Weights of a small transformer language model: vocabulary 8192, tied embeddings.
MLP neurons of a small language model. Each row is named by its layer, matrix (down: output weights) and neuron, and shows model dimensions 213-425. Each number is 500 + 40 x the weight over its row's rms, rounded and kept within 0 to 999. Numbers have three digits each.
A block is one neuron, or neurons of one layer that tend to fire together. After each block is what it responds to, as a language model described it from the Wikipedia text at the highest values.

L2.down1687:468439507543456463493481568552494533555452540472436548496433494492449542484493552506427554529460568530476532524422458504478547523473571478458463609492544480470453494498522457548438522481517474501510474448401466481549486532461610547565434507477545484475500580525520453515574539567396484498505471530423500419555432469447566557504479522441433502486486494540457436532536420560496540473458564495456519546449474474456465476455492455494484498530468472514532495534520508518458460529496469502553465497504479519465557472516552483475532507452496533493472465468522499467399492460467536486480498485507553483465514538532471518490524505493506488435467454
Description: Mid-word fragment pieces. Short single-letter or two-letter pieces inside a longer word split by the tokenizer, especially names, abbreviations and math, such as the d in dt, Djur-g-årdens, fille-d.

L2.down1955:477461493462472523453497498526546535517471494519485465485524467514511482485497533527479506594601514505471467482520470532480489502462484490481470495493614532553464586450530485513490626552524446536497430483464553564553510431484587522535486481534490554499491551524526510528578549499584443419533497492506497482529562499514438488448582472487505547468512462469513525505476487514493483457534529486472548580550476492531532490565534520445573476510477489416487480451507500485432575442506512514507453486496481505473508579506531496530569512516497564530481498562516568432490511495508518482520527532469530515503499491555548499476576526443500509566491545
Description: Legal and legislative language. Tokens inside legal, legislative and judicial passages, often word endings of law terms like legisl-ation, Amend-ment, treat-y, and court verbs like granted.

L3.down66:387522513507565391468543456481462532512502525570581432494406470435536453467515527512507474488498528486536552464462522466542511512487481526525466485599520527573517523476546500504485542452519556435478540449550550486601547519480458463465434560442514486442503441553526429432483554523509527465491507426482481504403465511494539456483412525469505515606549492497494512525550513500453463530442488459513496502501511491458588518499478529522487467487504486508563518520480530497457512516513479483493536553434522504512493501459488497470558508500543512528479522481452520489471458526465532473424534485519530498453449448447489436536530467480427484473522518
L3.down207:539517464494506496474536511449510491501593491426506465432402498491456517464522457515494522463495480477506540490486481486484497542504560492503444542458473513428535487534549500551537470493454541452490565514530563467518403544491541578513516502490503536486507473542531542478506429507528510552603459479450463529436495469546497518501452474530439550455470489469439475499498612519486463437538450531531524492458446438532508428508499540508528449535459472458534536511546476569442427425494494506507458432571574475486564520530535481542520438502551503467503462521481472511525515455431489491528520500451498451490450488456507498522465586529472545485534547
L3.down348:472478494518489535498525515423454518473525559526504434481461550519583459370553469496532455490548420529492525484473521480486512547437442512424552549419475450485451478588517496501571485409529508497543460447459515465455538534584547507534527477522506464448552497420575478501504497492461496447565433497509480503481548490468449452447557506507471435530494479520508510457503527507536421485503546544450497468496471413499473453495558499431416458557510531465560456534452517534514419478492591490524520483536530455526550478551492437582555515518537480435526502492451487533527530576437502526562527507485463549460520476457519466484504532512468508446548545
L3.down353:455508459487506451499451425483478482455517459404515484445539549473520467455464537461451535528483461477472512490531536468530497553458474494497507556490511490452449461468481498501444507555463545502490518565506521414524448467467521530508520487494562519493459443510451478437462560514409451518453492478439530516518513517569436415463569465565510419497481477436423565440491507600449502490400509522504469493469487480457545517524537516514523502529518437488493507491517489543493547460511515479520399448536464484518540523460457472479469461486547526498482459483512474487521421561510510556498564531458470472433464502544477469515523467432453500541541479
L3.down370:535486480546571446450468530525447480487500489539506482522542484569504571533546500544506515479469484529531492489426486535499454502470500504529491460531489478528525459508522531505458497605543484509488466538460562494458417564494473527540519488444505507514480576564485463451474457508522600521541446522477407537500450505478469488481513468581452454473541553550484480533560497467458451515499538480519535489511466484554522516494515521498485492485424548566547500505455511516535507459482493518540468503551458489441554517594530539504503418519546488559457514513478475497497472517440450538504497523516503433498456474505483527588577536563517549524569515
L3.down419:485505451461541447471512497466443517539522489462490430487461489515522535524525451443599433456465464485449545510518526486516552473539568484528468514516457495454438469492447495543530470573445469419494527548522447443504491453500487544464532431563539555535462482472530465493581511533550567481439428521486463527460467495551487447508532450519522562501449532523570488450476391558510487593511464499524550512573450501484536463481506542490470432496544486524534434469506536512542467435457493494462506489408494435466568544479458494484509539447506524540484567477415549503515521524515446489550468472482516456504529475484487459529495598496486466507455477
L3.down799:416546457536523485539441499541435490524534527549505509561490593495478501611440507453542555565513562494528464493447548526505470423405523459454423492479544494486475461525537574546514475512521564394517515369524527484530478455444549435485550530490470436497509558474480497510480519500528510558451480451464511465479490551530537461490483494419481501520524454508572493460487458515492545533491517531444533486511464489487519527532577538467482545461449480551450516534486454511531448583571520545460519544504485620525447549480488523527521402450532474446520489533442506518493480478472455405577544532493450469374355546472496492478592473467474483480464544
L3.down1213:551490496496487491472471507504530416458501558542478483521511522517530527509479470626510456427513494543499453504518504569529542488478552515529474461440480538539481495495488503509472454538540511530395462589528413426500430475508533492491467506509554492473448509491430417386512499517541627510486409543508506444514499452512440486493500484516508464544561536511533494495515548532441475519445465547553499472559483495536520558448476502572465550446369528483530470548458476574510472452500454453500529518479471427512504531495564477497546462563444532517481519492466480494515454465548567493491487528507518465499532496454517522575516495543480549523492503
L3.down1809:499571469497392474458585520518468515468488580510507490516572488503575440426600481528509516585508427519453526508489490543477374550528523538426526453563492486514516524477476513504432542476498501548515576454506502482450479509489491535509520516475472514450529494547554498438440528511506482437576480525480466448462508496537502515524464528522542527477470496508522539554501464481591481484507482435549555507507469502472530462535498507503489450494499469477504492458591442456514513427509468433521514501515440501495489488479494394500495509446521482442495471541534585563503507417445468565545485513478498487542511518496439473497517525467495444448520516
L3.down1816:511479510497515532496557496536489436479504478520470474546513518516518489491548456514500500490436557517506532473473520481576459556465477518557479512487441548553512497441502518463516530504483470519472515540447373491532518523533436542490409503513523500525466522542512558475571517521442476495504427515430473481461463443508411502560445515511480507579421531504509487439483499518488522544534480450482430499488423501495511502524489521469448558570488552570445471489565489515457465503531477460475546468419599509417443539462441496518527563472513483486418563525525462449443477563508482455561521472521469498492522458412497458497529462474478495544480543
L3.down1989:478452456522492484494515497467511489431460526585534499494520495540568530519476464447555499556533520484506530512533449505508411506494489441556518481484491492485533506444544490557548493543564490513460491481493589486499498534500505508456452519499478439485474477547411546438505525509465479538549480490520419544555479520483500503514448522563512442548530424483452459487437473500522508524519482578525524485498495564537517558557467522488529558535492441503554558475483484479456575491540472518465478480554448472538529444512487483512557491529509490574442500500572484482528458493554540497496433459517502486524498460509480528478559420470493526506490505
L3.down2336:519488434524426446505454465488475546487561498492534537428515518414478484517453496524480477515487442514563466561555575415487482492500488572532480462467478502523540522494487533550495524495604486479533540494575546432370497467448464562493445516491415546424574495505428548501548516461501468534451537535506423503540520503453518538432510535518549419559515462491458490576489622511475534533524445522503511491504509433500397465485519520490535534525428523532525472475464455463537529470512485484428500517438459467554552454513476429478488481519581477525535481602468493564437472445491525504502484430533451536487528518499520592545503502587535538490497539
L3.down2398:437478527571560468466494512482525449481464510515552475500461479529410514453471496504443541549415473582428538521522510505490499474562520457491525511483516558487508477510503564483524443489449574538520547500495549470534464474581485539436482569489590452459541546455503518395563472575494541495480505488520453504474463496570485397488546493446512512540417525470499503463460536494459480463431517545515574546460464474462524432461507533468526470493532423467495502480552469476579484513437538488506472463508502543386495505475438517447500459576506470486573476572488546463452467435454556535472558545521526451503406549518447484454488492502447501516493515
L3.down2441:442532545467503526476469537502538512463509445484587482515459553499457470497482578582507473430458465487486502531498525512613497473522533453452502502443456543451533436534527487580483580494517509475514500478469475518592478525513501498478424508542444542506465532542559521468492493453535452393516520502502465500510537544515507525422523533476535551531478520492481525453530459503533413514617459443512460490486481453488494499584481501421540473475514439517496501518501570511444518569499474492443589448560494544525475508571497490451513473537512485500508512519471486477503483543545479554500557411466540433470480422534498445435483567550488599496466483
L3.down2529:522514461534501463537486474517529561468408472437489401494502414527455464493438512507590469435474496486494510531504513462492521459486484543570430453439442509545485543507461541495461470591516450487504495529482481503473453420486472519550480481416519541446514550487489538403446470493525497594534457486471470500496509546486519471469509470450502456545527582518523504507494496471446482612502501520436507439497463579548493512504426461508490506466455517476512550529571475535511592421446433536549479483468513447440479504520520493489511487425525498472548514551462565482472462520561478498516467531477499498498506461507471482484483511477481515528500511
L3.down2542:497521493506508493456509537532477490485583512489495561485498489529495470524445494544497498521504467530518508504506526569525514504536546464559480411483495502531516515514531476475496487507509522550480442507510514466522548498577605518513524498596529502520428421490474436514458505416442472543554502492491440557520444515470491544500553450536497416479505504510425449501493473538554495461440515487491518433491486514539604497454492476467576486518499528504574629522577385441485514483478557528532442561591490441418566543476489526540596545473482544462427513565485465436506495456487480584483484485534504444465504492481503473532456474443542473539431491
Description: Auxiliary and modal verbs. Auxiliary and modal verbs and contraction endings after a subject or "to", mostly have/had/has, as in I've found, had a falling out, to have been, can't, would, may.

L5.down567:509474413469435370460534607508488457536479552441405555493527514459470456452462446456534551502539456554454534498548521551469536522518527496516478445459342468456488478543453422501491495561495554501471466524482535453435450517546465555460571518562565490512482511452496485533525494548534454556533453470467513560496590475519463449485519491505478446520484526539428503519520461506574464416499518523581479571493508475507441457481448546517503493561531496521516524568436508528510527461432501480516546497547507484482574509526431505454511538571500433578530518544500547494533517558521460473457488460525455489473481559489491481458545502566509537476543504
L5.down921:453528507521481474498490467518445468497492526469550471517493520519427529417513440518516480550470549545553502520554535517435537530495525513524473452486458505415452501463510519527571510450494469543514445503482419545486443510546506483483509465462467464478470585447511511450485484453536569552572491491506495504496503558487458573482530448445486477540497426480467492502626514487480511532464475549517443565495514486583581487494474579434487548522479485479574490446573529528463544451511497461477456500487561475544546508502469515540518456432430480553475489562490432434470496534449488449514492399486472468553511478494509526526499469531527434456501554
L5.down1071:455465444482510489427483536530527512526454472530504522484458450464489529433495471505512434507513478532483517497536487524503473571509479484500420476491408436500550486478478550572522496530422493545526535556486548487521433520499534517520611517452564521532520549438455573528497472517471493581522447461429460510558493551491466505465535521582488510545527517484524553551487525513430527497504443550490480587455437478553542542532424467468517566532525535561564483521511556485515505471454486503601507474494487490488543531480397541496438500523511514501518438523539484535502502481450563536494518523465563513567519509542432487532470455472476565536482515
L5.down2035:545440495467560481467504537554541517517585453525476515497500497423479513548520467510548601463499560492421476489499499559499436540476493514520542446478472539557513435465479545561500535494507448533483543534437415496514418575480425518523472518445477469507494470523549475469504465477609540418487525615462458592519557450503443531517582483507523508565486452511434532502524475467482536483536540511474490546560506559501475547512544477560521522493495411518520532461505520519518450462507522445572501453558479506497545546471420527480634491472541500491626521519495531504521486485492485466510505538452503508540422531444514423531465482535505571403438483
Description: Forms of "have". Fires on have, has, had, usually as perfect auxiliaries before been or a participle ("had attracted", "has happened"), sometimes meaning possess.

L3.down219:505534457438511462539587508535524424540485510445577473523468462522527494558476465501417550466490483483507514491567466444498466498503488552452549508514567497505495533581537503526471532504499424475513514453538504557543507554561569526447437505467514480485429499458503463448491517541487566496437549514513544488543560519606522536446448479422513438486428500534526479524456452471504509497519460455481484517483476574499515491508476494477498438473510523495488481489486494470496462505497412494546506548520588548508426512535512441509471482495490521468470481534348617486507494444514503489536465444480497442479416511474542526482547498491454526516509493
L3.down238:567443438558494504499443543584502514505557477533472582522522548469500451527480500513538549587529527568455575463466464506470508512508464512460473451451496483581495437481531570479451538465534449421539544481461530523437423527480570597504502509479535461433440495446459438500501493542513496487504503495505493451488454463443526507483530495507470561474486477550508448514490569477405496473475520455542517515491475481592477516460496535401491522569524490501487448478446514520517441470508483550533559457464509568476570517465504560526548391502479530488512498479438502504474478488526534527500460544515607525462484506470540531455467504575489501529538553
L3.down365:482531414509532418414450518553480576464480498519558563512475475514560532523487524508571501564484473467543571488494430514437420533563579489470528474535496505533495510533466522508464451539477478488526545488531491477518458575473531429466552457543450433523473498467497479472560498464527519557512544482549444457565504503457495466628430532509516496551485500524492504507437479531526508502518496487477500512513526505472527498491509454428418480504557545511489497498515443466527561504530534539495527449541600549502570550503521498422472559501502470437508545531554474520507483558522479511494476396467482428540544490582528564530563400467571466511431506
L3.down400:486508490523533512507476489493480454450459510540523494450559511478487535516542511507513506471488503518562497547503472473515496491500447469502525527475442541442524466556497510489507571539530455463503526491478498569529491494496514524546458445504507553486505471487597495495496545496470502520503502492540501521559487542523478439521471570517400517457483524526511456476515559460553516467460461502441457514437525471475400534524537483456491566531492467559442610497427466536518533485564523518588451529499544568520553504508507539514498511490518552468533552495527551518571442539457520512451503487491516528487531539533506553483522437503535480578397436
L3.down792:500594487508472546488427503494482574529468509492477501524510503461447448496511511521525536503481523493526429498483538477547499423487495502552492430445475575482522451559492485453507565467474516465552480520511513524500486505471540464483541503517432449502445522487521512535455492633483546452504462566410464388559519495492484500520472471402453530433508415501519477529550513476501534490534470512529558464501464503476544523540504581513477515519501508490537559398467441460555446486529526478480493557496475450543509503536464520514509490475528517490465529468526465565489527525546484551461387499498513480480418580527481470552409497533543482500457516
L3.down919:481513423540516558495548530626511565437533503450481447589574525481541451431487540478566472483550485496532533505543481431508496568447517630506518515520636466450493528521493514556413476580476475502504509526603605560532564502483544463507543464498438557512492483483532513536522575462518458515508517527490436501559481472552527550445490550462505545455554486527484575444424574460512499521450486548490443475475564489527492529517480427524520444535473471525522482441564405544498453502434510498486491481406441436496454511546467468492560457530473573491541498491564539458443466508435487488450469514539505506499491492479524544478532461565527488518465541
L3.down1427:519495518518520445497445588454500460610479524526490489494470515544467478532577502457395517472491543476522538564504501492527453545504519518505456552516490510541458511456555545493457501462490459495551480549447472522472434528487578431531550437516520501494520465455512547527511552457479502522548587533585429542474484463474499444472479515458500419602485464556468470480476532454533429493405483499543514591526489431478499486581473548463496535553512493583500512490546531416450520527508495467447513510585515476476477533508488560506498498541480407467525495506553542542524465515449451567500524482516449482541503553522440518464553562499453549479537531
L3.down1585:539539528467510533435462477494467469468454541455482497436541459477500482484480475477529468456454465479525501413457481507481519525461481484521567532469548451568530534456502556481561529497519482480589528576489500479511562506483512606479466474468478498570466497470447551463533521451539456516547483545461513444512473480470548513496524550525457579552483501505488587531549506478538503448525522512473517519565512519487518493539454488576501496467510481520506464572511511515440444505443486481420472486500481531520498434434527541530490490484472500480553546458551527490587471499410456509552538520538481522454495514474469548572496452600441474521529507
L3.down1588:548491525484454520451507479538449525524475494510496541446460500532516535623467542508524499527465485532527528502627496479454497518459423469453579501481484555472523540568525441419441494571529474468457507491503537499526500434518515540459455513460519557486442463466473468507504492515451508548503506486452529485484526524451515558543533484537508504566458519485545467501504489454552478505529459479576470511510559488447520455513473468470499550467508478470546519508481409495469534487498489498431471530466585438521408448509523524533510577466523501485498496542444574529534492479526550484562422460483517456447456464470501541473465487586510446538442553
L3.down1766:497497509474575520480504576522547613478507549491497544511486511514502543488478549462479517497454498470495532510606469508517517493505481476519599488550482487468487511484512511477449566449522398498557367435467520502524486511528549405525504535561497456524503450521506491512538473478560528532517576585492505534532491416516524415525467501467480488500479487453472487495461473436430515509492521550529468519425554540585537485514441559491553531508499527516542487543556592536443507416530490562467495468470468440513509514454456524482552461529532487462504434526420536502521467468522575508514442504486490480511483486500499490475458554453495560516544559
L3.down1808:610480473432517491536394525530502474465546475539518466561563457492468534510452538430448471479515470549480392511497543482482525545461554548411468509502528531517530489400563447510508466535578492481500498470420504461549512506563525518542460502489472492467435490483451521520540486453533601523504457483552524512447437476464444530547575562499466497510440532509463516490500515500471497457519462451539562486535500489455506519496409511507456520583457458537471523541503491492485523510483493477530482527503489548496555517434509470457462544502482542517472577449554453501554522526540479479515496469470499524506605468466460423522529508522564516504495478
L3.down1920:526466487518470432463466499459464431536550500487460494527491423458551479475520499551485540498485531517548511475537408446488425470503503526475546516507496469427557492498533588524548461585449532491468482571514482453524470503507465497498491426508470524476540469462526424487515465425497501547557511504488471563512437454433562470500543561406488454476524471467488474501523488526504459513502508457468539550495443544520460606610429498501515510495398483472440569501495463500525498519523525528499425491553473462489527483482496506448504476497463511531497558489558469480482420497483503585577522508492573498559441428419464523483501548502479536469467419
L3.down2093:470548508481431530481548539491490508496466521516503519459495482457534515453444490579471484355501539478510535497502530451473485589510530481424496525557459446538509551533513481453490488474469500506515531497508533512478450413538435605490483498571524515482503571575487460428478481402557440526528558472527468423506508539394555556529494448541503452391502536528510445469508498498506527481487536553515454521428487482473505443518485542572478536458466460512462537521494545508493431463482447533509537511489487522524528496498453610503511533529498403462492472546621543510489491464496456551492485503501424478457464478494429498551520518489505569457592466
L3.down2210:454502527538406496452537522570511501458479429476506490512522454506536465562535505497537519557514537471515545481541443549546478445463515533531536500546514462476592513477551476490480537475536410443494493446457494488546543515452534517489449489530503518537468532471528533494519505488431600458511479457371517471544522489532483489509517515480468493496513509524426533485514505480556494493432474538447377431518515488491539519516482517439455515492499545526519487503501513441444470464465564504587405517452472513536498537477536500533541458479508551468511532511512533488492496515436471485462414512506504481491557449537435563533455521484545450545472501
L3.down2518:474528481524523425431512476480529425506465493500548404530533516511392490539569558484571477497501495514526483518505519498506559483483483500468463515514484461440587489520484494503511520495479528503493427569485552537467520473466549472580530437464550485466464487510532548517572444512469501449499398382459507517444555459517488544490477443524461451476410565464473451508463523498541509497444509532547516497531543547501445507555457456473468478571525503474529514577403482485451513513506548469460438519561551519494500541525473441478595506499479529555492475537514514471535550440511489477548418495561413471508455538520519517492465529521502404502499479
L3.down2523:498468479408514514547488417511472470467443490476512529508536511472494551504472450500531487389521483580534451522541574488584534541594511462508552513510525518495506497541474508458499570563499458446471428499541518573496504451537544469480441518499547478510512644496474536523504443485507508491481497547508551436510456499549525538568496504511471558507552502543514482498506502568526511535457583499509515514572477519474546484502469501525510497549515454465438488498467473528423476516522475459489512445480559504539474472491519507528561449453447525445442484448549572549484468535476413486480438476481451560453506518499442549516509492470514591512496466
Description: Word-start fragment pieces. Short first pieces of a longer word split into pieces, mostly after a hyphen, opening quote or bracket: self-'p'ublished, highest-'g'rossing, "'ent'hralling".

L2.down1907:458553574568503489480511488481531559459468560457440433516490445552502510514538514495503496473538555477553516511468476564445468460484427606541496521454449521502508510562591529514555519490541501486411518563488490459510559491552458556508503469531522543511571517505506422462542532519526511426500431468466510409509448436477526530461585441477488417548480520497521481471533483479404475447485493502419528488557537561518497515488565526508484546498459549509505492447596428536479527562589486506439519461560515499457526491540496566443501524533502521530475457481510478511388540415462497543466496495466479457502498521568564526550594473548400558522549542
Description: Mid-word continuation pieces. Second fragments of common words split into pieces, often inside quoted song, film or book titles, such as Her-e, Wh-at, Bet-we-en, Comp-ila-tion, and the occasional I or We.

L3.down337:469505409481522517535570537560535445508457548463494531484544490430516534478482471598500498515426510464488505501445538536527497541521479447465538501561511530516525562560474460412535538540495499547471487487528472479463441499565607455462416495471421526484446442566561560482533486555505462523460547546428565551519424531530507439520526494502509567485475530450447530472556421558541503495497592514492535537466472509558484415517530498491527498593498403483553492550523458481421500440613532462496506507429505528421480539481429436555546482479608482422543503526529491539445481548478496454524513540469539490510562477535496514519516490510508554525446473
L3.down432:640427434428521448485487518475506485458457489606427551506590495475543527488456485510511549540529608503530460486475524502483420520513572512577508546462496546542488498487492375518434466567508490517521502550501505479504509468457556488508441454545498477528434498468546591547548486548504514506532559540512476508497505510505460491458516473473433514526544440489485479479517519500512503484514520516522489504471503486498458426461498568439607527472517480460493515488462481422446568466540554425430409540498475472437494518498520469476479535537518543535483490497530544405464453508534536469490563534485538430544548476538512554538474475504475475485490498
L3.down694:496540529481492548475538569543533479474471571442493507502477461452523459476450530507483536526514433498485407529453479448497549526534536487501477560451477435511506490461547427487578508540531467458571474534493456557458470550414471500545569468540490544467446485533471457510496556502434547454487532448464499468515537491514507445544512490533464531510505477455475503547519536469530452531513546522441483446459472411492539494530421478504576449486475512540575513462569435558518459541451541458532482423560475477476477504511497509549465484517412515464536558454559461555526472481569598508514541447441450572552446466524623481460512504536465467516518537
L3.down726:463474496446456522477511483489518471464520477513481488499536449455478457478518574527479478501543509458516539491465493514545482469448468535418482468490490484550404523550525439487401517590481456566547472554405502483516500487450566505492472508547492555458541608500531478434513480514534385495486533538438456528503562499534482487495526482551518558489483487533570470482496538543461422479506463421535530539542489473503528479484483512428589495497527476456415517531469535496505570463558495491444472510518547440494501524458588492539491429479507476533532516511449578419431538510526501556485597521464528440522477498557521489512524502397453497502498507
L3.down844:459561448486570524556482439493492494490477541611533545452460432478489484474566550583537489451429518484412541472484509480489536461563477537584435482433520482518476446470505523559506567498527449534533472465473482546584492482537547471491503474526533530595476497495484515592562519495422476437490555489501514490497464518502457535557471518570527438527525504488451579424496475467361500487464523479515491572481464536520542460456529529473555576485527531410516529522519480445559491526404474555403474502427510509508467514564491541527409502525513454525556460508423503515487461467502468529518489480467523562474520544560562433471461498485454519523473471
L3.down1318:505526533503452516500422435505534538538540546493425538473508543487531461444530427520454436498454493460548508467553478555513517500483488501491439500490431567468489517484537494499440497494477583460472496550540463522558537539527497479495488445538497493437458416546523500533482447506546532536554539509533573407526478442484455500559505482502498467552490583498540533521498543568518484489478429478453492497459529501512454553457441455432491522564475527485536444523493501502491499552487461548455476497508543524539534555430496508515529422527456490463416567533361532456516455481558545527560568519486529400507457544535503547460552550559500496494476501
L3.down1473:458576452481515511440508473519505563510544513484517492489522487481525476566511539478530544516511567450427439504489520451537510533488542538488456470524472518500500511490471477528499480433433510433489503450501537488493558409453462469486513468510479447512512541482457494514515509503487512434508520555546548455524545486444423488520513462587527473536498520521508543515542424524524503530511515474506527462542483545491534505489543542502570534426474539483486465520577440450482494548462458555515514498508589414523488430519510544508490460482512433548488513571564524566461423529496559505523487473490485503488502581447524494501485551512473543476495473
L3.down1581:430415518522499546518501521434514465542414546442507561522539525454579512569536497479406517532432527528533480502526518509440510525500500455513500429496470427465481485503520518486541571496534522493527470487483516518548553492469516544499500529474521445505411619461519504456481550471489492461495481491453461443511407505459473522528510547396514571461540546468498493509471515479497564510463536538506483498465507505515558433404477477480440484468485506453545487577415437506489554555523499478507533599513446479492479577512475523497496487519510501471537554482424435478533487522496479466536574447532521506553558510566467536549498458501504436432487487
L3.down1743:515459594493499448482535466480546507517543470427542470527457494390517432435506467542575519486504522495438490526548526487483521491483468575535487537471515477544533533499459565504481513479484556528480548496514409496538554508509487499524482560484511502471482498455533546575587550476482576452564476485518454483434552463531454436484510488533501442549517473571480549540526418529463483410480510517485571498504561506490487498531502515514441532586475478435487460508573519506522535573554448463511442575495526483511521542460519465484455541541485481503547480551540489536373486502410512576543439471532477506496483542575503535442459522499517508482503513
L3.down1762:489523491582446483489529493501450495497591557483470442507544458511477473507538461497497537560555474538518479494603578447504555460493524448542476511545575538438480513467552529475504425580532513494504500442488469473427518483485475475518442508465535536505568497498485559428512475505561567497525543487542525490498495548514540528428515408512516536503504479510471443447508581518420569484437461448522414508534551515480479463527497545568465548470525517533477486472551473422521491469483446523527438477480500451454562527476523520498484489549499518497494475511449478502457499463431529525598575539571432495528532436542480558454502464461567520455507442
L3.down1817:454489536501496518467539501519543559480604469584549533542504492425514458526508539527466497499502500511569536453493507536559564542461537512554461506490490479549539463444475460507365464481568460503485443522540417467538546484522532510493486513530546438437492528475442502502501525573541451491551446535479517452504605470478480499526574506477488492507431496470551497497507478456488496417515498456435487506503525459550461514488513480523494501502486529451498457452504388511468514528515508546493558588512539527546481534485568470523541451488503582560479533478390478512506502461426511526558491543474493356540529528512468544502506479446486548468562481
L3.down1958:458508541464528496499442471534499506447537491512530478500456534493437453514511472460568436500531521485509505503524494434580543418477435453530493455451466519452512448512537390449530534514547519473513470515486465521427482533483543544513445453471537596467543559524558412517571513520497552500476529530507440547536528481472493469588464516556537518460468436463516459500455536432518510496447525437467532523477488528512530487503540599457426527468495497517494572491527420529507508514441482556464525548557442529517427518513451408489549508467520450506482484447542506477477515560496495412532568521476535508502571536486492479480484508515425501424456542
L3.down1988:531542474518548517478464527493432440532439555534511552457613525546568524600503553477507539514469494574511595445487605514510402520513505473538499495516471481486537510492534493402425518572471486517514481550540552508502469472474459453477548526540486463531518562539535470544499497483423549534557452537529478538523478504443541480535554488529575490456457596526498483550524573534563456446464510497565443529455572532555563575516510477490511485475512530497449501524501471503504502527551506496475445501485484519501484520451482463497462443563510441577530469459545454435486448480486529537517491439492450421498491519561497464514500511523495551491486405
L3.down2123:444436423473503487521401435520445449516465513515437487563540575522474500498526535533512475532507510513499543530521543513533455522501591433479481523552485479438477513543547504507512459598559504550471541547497464488516507523500525486534469466475517428475487642467480490486543408436477449450444498539525507517517484434444480522457495474509515473502495561523488516438470561532528479424547504502474517447547465505521438542470477537519442496480544579442554485487473538475527548479510528486515432467537543493482501470518450497529524448502517510524504524514476513516465524548473518496439425399467466452559501431472493480506403428524581490456478506
L3.down2146:480502488419443526446476525441441543461439520530539587496529483465414529521470530523525417489468506542548498520516530508489468545473567495541456546559502511466486484469483491503416477564441494551477476505490486469510520520481541521570467476514473509485411527436482580468521511487525526536471497524487472495539503480470455540575527498441509519525413506510484441530536494507534502521487483482479518566543499585593489508516465555410502452488455530458551460521536472480553496433545499550565524474445501456491508572557460503520563551538540457484509449508468508526527529574483434465540437495574532540511470557515470522560535527442494526531478529
L3.down2413:464526451604460471424462352501478553471530492433442436567509506434509514469465515454487489497534538523580563470491410473510416480456446564508549615499423514539511480464492497562509515504488473449459549532499489538611524535574501483400442532485456481517487474492481462544516452511445571472522556496553482540533564497536502525514589458524489463436456495484518499420482474504419439486489489471442451399470463410494466471473534522469469501544416558569516477479456505502470485528456552422524477528473501483496461491533542379491511490448562468543516482511503534537485548491431519461494473393490429456528552493493508469508488472457490470516533472
Description: Word-completing final subwords. Final piece of a word split into several tokens, completing it mid-sentence in any topic, e.g. amend-ment, viol-ated, convict-ion, advi-ce.

L5.down1537:537461553525481497490503493536429492499530574496552525479461504467505552572511530425515475512555572498539532459426548431471496495474549499490507485534500554547545593524461508561460506500537481477536513494521553550503482461475479465528469506459429526442533515489597515486492479481576448499543483479510513503513478471539545494526497482481508544523437506469549474442523464500493598468492472492514446477470451575524512405489480491542459557504481436465522556485487414469500524578524454543540483530457514500519478469496593484557542512521434448509473551532526519544500573537580501507565449503443485448488447463475515425559533505618458478560476546
L5.down1655:491528548498458466453471526428521490494544491490506525541507483475515525521510471476436512539484532486454514461534588547444479481586436504491492522448483545552520488460571502600494544541491515515472474493462451522565438454425444505545502456486517429497464498461498463463533504464513506493443518519520536507566497493591482527468497529574442492580481512455460502517552559466494534485501538519504528481457475568496501585542437474414487494525495542501457600473460508594574461505515500443569537520507442468441559494470462530503474518519597468478497565524514504477407539540491495549480492494467431517530470449469485496536522448421471520464473491
L5.down1827:563485448453542515524574448446499504524518569466485484570484488533518491533493439550511510447502480509473547564486509495584504497513506477503495447541504507517505513538520509486468487455493552559487402557526465496453497547398505452492564568511466573456543475481458508513519526493462466514488491507477418426521525496488470550486426550501587472524474524451526485481555562553540564586463470504550475539495465553494540533455483562440484576498525566451494528507503595496508478565431537504476498481505473404524436432522511509477487473510474474533445529546487531513546543463520504571436454552466455527498584478493532446502536549493497485447520561
L5.down2143:506445616518577544484494462539500482467451452496578443516459500529507510493458483531470458486524449540466446505471554463487460500501498523527476560443494554480570497477461520522524474466510463500526410431512520510538411529486535491580538520567478441452545538523527555476453550492474518578527521511572527565558492544538523522492485489567490509550472445520427493453494482463429492477445509480554469508536530501533518557488546544524503490497451515550488554575465517532438500481544515489436498483536505483553471483508512457483457423427502564563501594535460424535602489494536453525468456506519449558536504497476472437479530472483532519468520530
Description: Mid-word subword fragments. Short subword pieces inside a longer word, split between other pieces in varied prose, e.g. watch-do-g, news-lett-er, consp-ira-cy, intelli-gen-ce.